Weights of a small transformer language model: MLP 512 SwiGLU, no biases in attention or MLP.
MLP neurons of a small language model. Each row is named by its layer, matrix (gate and up: input weights) and neuron, and shows model dimensions 0-255. Each number is 128 + 24 x the weight over its row's rms, rounded and kept within 0 to 255. Numbers have three digits each. A neuron's up and down rows have the sign that makes its largest values positive.
After each neuron's rows, "fires after" lists the tokens most often just before its 100 highest values on Wikipedia text that the model never trained on.

L12.gate258:148129142097161184124131131113142150109123140136110150159130140091135136154161132115111118081133099170065155156141128139115098104154146136125177119071145127100166110132134139160142158141120160137106118120158143141098120137102135130110167127145156113106173127168131110093149107125094170104152166141126105120109136122120083153118121114132166128132130158142095145157135156128096154145108141168177106118137114144111131151121139104074094113120113107098190132149123103103107143109135150165182193157125140123155135147136122145123106078113092164082126140104144095152137161124114077128135129125149101173147080119151158142096130097120188120121099117104109109091152143128114154176157109137129092147105137142127132142093135143112128139153111136126159112151135140123155117121094131
L12.up258:113122104104130098144106150142123105131090154090152136133119178083109078128143157092129141145136136109160116155079138131114079134174102111109110111102116120173138184093087136145162113125133150128128120099158109145125108131149145115114155159103113165120135114154174113103138116126128145135099114107147142135091108134103132172124132122121188172176134078164148135124128116100125169143125174129160105161105104088130126132116133105145133073108132144154126128093164112136163157110187148111154139120089099110126124139151103149122139145105162125159111118119126148111129129159152109143139158179106139137124135064137154105121119096159134122116149133116119129103165097136143143119107170096141139089149128094134061114133119098150095131088178145115105116135146139119137139106162120
fires after: " de", " co", " ", "co"

L5.gate495:158129141154107134146133109133138135160142139094120122127133132101127152124134131126134126133107100134121098108126161106122171092141096120133105175136098145134075143137152155145143129110163143104066124116149128176111156141120103181111113148111132105118149154115093167098048124117151116065162079107133158114148084152103091147172137150116124186130130118144107138165090115129113130108132107123109174132112133139191118121125101107143109107097138132138079095116127114063137086145154152094086115123132119131118117157105115115131168156151153191131139083134112100114116112147126122112127166124188136154106120115121123107118132136112115141102133140137130131124114117137132142157134127166158127127104168152094151142113140110124124153090140100112112111098145111087159125101075161
L5.up495:107136124148104135132125139123132135147180099119126152130155076172118164143135130110130130133108172122125127139106169092155095143133147121129100137156148106142197147126125137156106128179150128043148116136114139100104143072128152144138118109145140131134101105148125110100107164158123104172111136134170124103089121199152124141148114135121125083219119107128128111125114101140120134121133137163157082126156096144132142110131109146157135109125100162143146166133097125217120173123136085144132124125095149132142176096087123125117153069107134092154109140133127116158110129127167170160130128136131152127146134144112126159153105127152112137141124121092150104123125139159101135117125123124101140118108151118126128130136116117110140136134104169114137134182089102129112112146150127
fires after: " |", ".", " United", "-", " "

L12.gate233:132132094162111107130111162140112165122072137140136109138143116101147134086191117092146116107148093141068123138126135148112153137171130129112161156151151095106150147156101109139127128153138156127108144139128132150174122117124137134127112163106129136170155123153113109168172149137125183132133149146149112152093146138147170119156124154105152090097110091169092137155141136144166149122136115150115111111158120148106094123115141133124114127115140171123136109145089079159123197179135183183123157074141156099150150149127097145143140155126120130117097162105137125087142114143130126156148113132150106136136085127163078125122152110124157126123112152135092112095125155088150159167129142098118118146096108121137172115160109124166125107102109116119124121119081115112124093110101134
L12.up233:163099127123145131138119138162134146113135126143143131108183168125086142187151123102138130114102118117111140123174112094128160128157173131084178134119103156107125133124126090090110129118124102130089130112134118103162107176112133116178141127127136127117136087132128159118174118107113146108093107133136158123104118143131137134105112149191084109119188117124122112097114161144089126115141153124130130133162118125095147162169108095173116111104115130134092114101100161104095143126192108112138115141152147161097159107124128105159142114090144097104157139130114142153140104138150131085142077098169137098120132131140094148143152153119085109138059109119131159134141176158107086112098115119142102122079085117121144117128140116123186152138143136123121180127121141122129134117136134
fires after: " ", " with", " de", "'", " the", " at"

L8.gate371:094118149135100166143116103120136125101143148158108110158162107117126092126120111111169157119094135105149178132130127111144111126128099123138156103134121127126107109153143163086086124176142127113083106135139121122138139163098110086152138099145112072116146145196139158126110115103154152124161156066145092129096113126175095124125148161154163130142165129151080151144107142142118132112110105139123092097112151126144123131140179200117141106094121116146120180138122167130121120110132108118125097155135095096089119091140106153145122119166142106119143120108134107165079116139096137174081153139135110154141160098128132157160104153105124114112119130116106129143170147118095119165110146151153078150160164135107125122144130175120092132134107159140151105095127128107158117112122148
L8.up371:096132125124163171125133105145154144163133097116155124157109178155153152117118130108096117108119114104126129156112135119153133131161126139187121135117140148152105097140162160181090103140134118073159101062102188119089143136099123111125119131180131119139155113178129117157130129131116099100148152134108131133131118149129100134115155182132128138172119139071121131109142116151149117140132135153131108121116098174128136139088141135149171150115146124134116165098159145137134133143162155138126124136145110117143161091124096109116154114147097117183132131195131103165116146130109138123069128100122104108075114098152136118130149106164112134170141127164112107192111096158121088122098145124132118113166155108136106126124158134153160144148165139137140160127114114180113129113158125
fires after: ".", ",", "-", " comp"

L9.gate509:120144157100079098123142123139136107076151148146140155139134130116131162180108130142104104052145150141149125139145155132129095112147129104117098134127121120143085123123151115111122141166134121130150166152137125164102131157139119093099113097130075119083122149135122165104125115111147152116176135085109149119171139117170147146185140099173116111134163158128137129137138135162122165109124094142158146131155190128122162133135155164118071142114136174128166104118135130163179135087152148094153108167120124123081159146138104144081099103149169119158142128172119122106101139145134128138139110122135104132156117139122134138108121147138094109126093115109134133130128140140163134122124139154153148091137134167060157129122130137129143099069144084108111094134128143139137157145139166
L9.up509:147119167117147110154127107146102129128148110091121140096091148123113153134101131083167131107126089128092186135151130093131115092139115157117132160158123170082108130139142115118150121129114114159104139118135157125115137179088139109124161126153106092139127094124148122146143108135153079086132131131103140089115108122094124174105136151107126095115109115154153134122128136124165128152153145142090094148117162132119127143126066162107125120109081106113119151157118099127114131137143135144157147108173147115122144154134116067087140152118106145119137099123107144126151117136114169178140147092139095115143144134167139126172131118140118150105106124153133162118139147081079132154058157115123119171152112163135118157088091171118136098156139157118119147151139106170115134148189084
fires after: "\n", " Ch", "ot"

L12.gate283:147149149149107175130127162160099133104116147102166136130138143162108181121202099137164137110124144100127114129120151075117175093097131145113128145162135146173120080099097123127155153146156129107113105133148148136104110125111130128140148128143144163166128138133139143123104119133159137163099109111129160131111162114141169136164141129143158113105129087134128113142148116107133126131133149125124086120110171083128128138073112124128122113096161098101168122125147120141163111117182112185179159135146160159147148119142177090108157134154099148103128089136111136132102142159102131135134184107164171154138135088167128138115142135167147100118087145078137142100123121112128167174123139139113121109155124141118129112131101109106121133077110133090126093112122111122096134095167149
L12.up283:121130146135137091132105126155100128129131158112114131088128131155109143118124123170151140120132094145105117123131125157091134115162184148104126099176113118111110116158102136126168146130156143142105093117091156141116105138110116122150091148133125129138121110112148129110115102110100119114124165138118143128104116105111169127160095143183108127126120137122131163154144193109108105135165141137101118128137135144147138162134140181142133148134139115124095172069135159142108156124165085152099119102127178127125116081130148104124111140163132084106124136128125132103169132133130154116093108131201139178126114183085108169175141106154196154109104172140107136117134052133147142139135115098138131142150125097128128074155139082135116099137143163114122101128132124155147118140134181
fires after: " ", " su", " h", " Ch", "com", " under"

L11.gate109:123143094103146075104138143146090102104149107147150123119162149100109109107152095090137142095151080162134172162119150111099129087140121144167130122146101181117133127071153078135173136132114132119139153125166124124150135108100116147138146109135118115111116139132155127087140135136143168106162148108103116113109117152140088096130098119157124106125119097088095122140157145148142125148132144171137141139121145050154070159105155124145153091112129162137111131152116125139146145126111140137118166140116145124148157148156082151158143117162077129137146151099092144120125130156129131164140131132144081150158165116150131100133127118162115117097122154109128103090161115120170197133091140142153123177101137113102110118081104149115146143110137096146118137143112125150119088104092147
L11.up109:089118139142139103173107130156162099128119106109167117131175160107175103170149094154096092132127103197159129149094105112125097130141138142085135142128101171126140160129130136122143126161138136112119062146142102148102155121139171154168110147094120150132134150108089089131088143130132110133110109123154099125137101138123169146093135115160067133139135085156162098119118129129135127109102098113141099164141152146122124122140090119130109132128140169141147104093109128158152148163153107152105130115109139144130107109086095130111103131071145148137147131125103127152170130113134098118186134141120133126090105129187093103159146143127135140131125138085100082123144113128162124098120151146133129115118135139156108161131120115115162132190165144105086171125124158139121136134135089
fires after: " ", " co", " de", "re", " Co"

L17.gate372:117106131151070160122120083127080124177119148117153147114113102152117145139146125122107147126169122118122157185110147111116085090141115142134140135134139161123133149151130138133116129137138117132154139131150107160159118146106118133105137121148117150135107132139126162135098113082153174137137158081159121122102130138119125125104166112112135182124125113132114138092168111091108124134114101110137152162134156181140110162115139073135120125141130155115133157089119160104189156089142159136132127150128121144104143137128160128105100151125130154114169096161154127168110101134165123176095145130125143083103167099129089121117163158124090137140144168150055149106170120145149139141146131134172129135137107132101068137080130163131171100115093130089118107133129169107154117102165139
L17.up372:097098163117147131111162149140173152109193125096111143120114111147127151157130141116146107153127129132102140159159162147124101126143148167126158125136126110106126131132111105134118130119131083080096130150102152163121141140164137128108117144118134124142150143161142106080167138161112142153112141108118157150120076154158125107126151107127134111137123129103181120158148100138133128146124100145134081137189152098143118146131110164092139120186130161160115134101144151114139118158164153144132162115138159096131163134108130114150093097134138101111131123129087173080108157110142094172111134140126121154152089121128107146109108141163057149105111121082154142112131161135104109097177105094122103164133114112122075081137134193112150110133119106130103111133101148162162144132123146
fires after: "-", "\n", "|", "==", " |"

L14.gate377:146167170090134152131134111143101183120143132121165147118127148126137135158106140185156148152101107058111120147162133098172121111136071134127165141123123113129120131147105127164121134170129108150142153145099140123122099098098099133127123131136118127152152139120131141096117131098128097140121103053154113146095155137125126150148110123082129108131102095120156105154149124146116087095107132097145109115118165128124121102147123097181112152119108135102125120130122112140109144157122169127159108108123129070142134115119127119140120113119128126159079147080119102165164107160109088152151113138138124147141065130160140161120116179151088125109120140165158157094130093151139118140083093163140145136125135103115181123093156151105140089120152133153147089113156128169111126108087132
L14.up377:154123152122094138114146133162089119120115120119158156140142105104131135116163162153164114142151128125125135121171148100144133147135090114121140089136106104113154122148102150131104127121157148135102130116147152074106072090104103140122107084122097095136150149088121112136124130113131146122142127075150126138150158174169142100156119161140139149158122108131098116133154124120132119166163125124148157174167121136122133122155123102127117143143136137119137124176090130119109114110113156182089165150124120101115118122137127104152129094109099125134135147119099126149132087110179156140158126150166077134172128097119137144174130144172104128036105127132096100106144091115174165121167080139116151133106175107130144137129147157088140112102128166123132091161152110147165149164109124
fires after: "di", "udi", " Ri", " Je", "ri", "al"

L11.gate256:110100134120086114125141121127175119108138089154148167102094172107140148173135114128148075104172145181150179152080123160104140133156121112119165129179124109169114155152103108103132136113150111101161121159163145115133140115122128124151142074152091108147113141141124102104115100117130154128166109101112073120112148131128089108156162113120137078119165143161126109139156137130129144128075165175149140160167147139119110156089130141099127142138156109155104120111136161161142153131153142140153133134119144110126151169149139120107130116165142130105146111155140099139133105126085115111110137089140115088153151121133114137119139108150139094105083145099119134118108119169098144095155117115158090156164106138143082140135123149122154106112137095106095088187122117131120115099149102
L11.up256:092101169158129125153157132140164144149110139120143167116147120135108124151163127095145091137129148137100159097099101129077129119167140088142147116108126144152114112164150128134105129139127193106139141167111108131132132073105139137151096132181126131101098144138118129104114103127156142124108129084125158120125117145149160143132150115184113173128105106120133152090128090098101155126138104122098103104132127161080116130111116114109162154085142097136114134134161164096144146164138157180078139133113151125116142108107130144132184179123108095106102094163106169093141106164122143168145130117152105139148131113121132118120130097174133151108131111132104144108105130108120138112114184104126143139133124127117126106109142143184090105152143110125144154103117112166139119099187072
fires after: " ", "-", "\n", " |", " Con"

L14.gate168:143083116136152160116159150115131147126082128119105104125093097137115130097094148133120085144160149081107106130145132116147134110172122051115150113129132115153127135137117164144124116140147104115103149100131157144113124139118093114122100188161163108125118138108077115133143145135125077128139135122143150179089119113123160109169144166118098117121118143119126121125104143106135123085117133157112143111119186078154122156170125066134151146097146127146177116156153108143164118084127110147119114145104149118108134136153156153135108099102119090113087143124104123105155147123104144143128134152165135132146125106135135115160145162148062162081123129127122108131118098150123088146148137129115103075097127150124145154144131205083130109105129147103128106127119107087119134160094131
L14.up168:119116179118174143140118124122109103104141126137179140164118095107111091081114150111100166128099151113124082116135113136124131172116127092137140111132120174112107141167055160143157137145114151117136123139107145154161120104137107169124109128080112090115139083121150123125104100120124150099167103097097119120131156154098130117117128114099133157119115113121150153097141129112116126136107110135144122139106137164141139152095091064141119131123130117137133138104122130142168131130191109105135098140091111138104117156137140085135104098137098120144162112115113083120153080116128078078140087147173100147113182123143138137135104164116115141131127098154130092147155096155145096119102084133167155137099131164130147110127130136086154127101140140116137119120127081084160111139094170
fires after: " me", ",", "ri", "al", "th", " sign"

L9.gate425:140108154128097091138162138165079147111129092136149148135106144102116128166181103123145151104155087130159132154115127103130098107137103085109085120199125148124103164145142130069121139131155108151152144151185089161136141123136114139118127116117114034126111160164127139110152161089116185119148147115134148089091123094135160100099124113138132113088126153109122104115127156120150131097075127130150140107100145118137145137160114148175114110111090116158106088096081147104158149119181119122125114132099147135127134104129112126112122113154117123150135107134110135131124108106165172161113132114130114122147148138102108144142102130116101069086102151076103101165144114134116112126108115109159103117123128141113141136108128152123114138122113109142120119124135093133144138107155184
L9.up425:089120143153107148103136109157119143079154122119117156139099144134103148158140124102148119144123112125142139143145155115084138116154166080125097105156141143118087163138163105154130116155166154134148137174127137134129122096123140078103177112081145137131131120116166105161127131086115108141105139143103138123129128178162130116092137148122144161126107121139136148146085121083089143097119150144124146148105117141108134134129119120167129128122117155121106103094111130052117132116119157157141108158140156128124130116109128124154163169156106084133134098169101142143172155109140152133143096125092114122133141118136185077144102157133106137134130116147141101190140118160098104151116143135118155139135135100098105131097157120151147154119073097146135136165163100152084117146215142
fires after: "\n", " |", "t"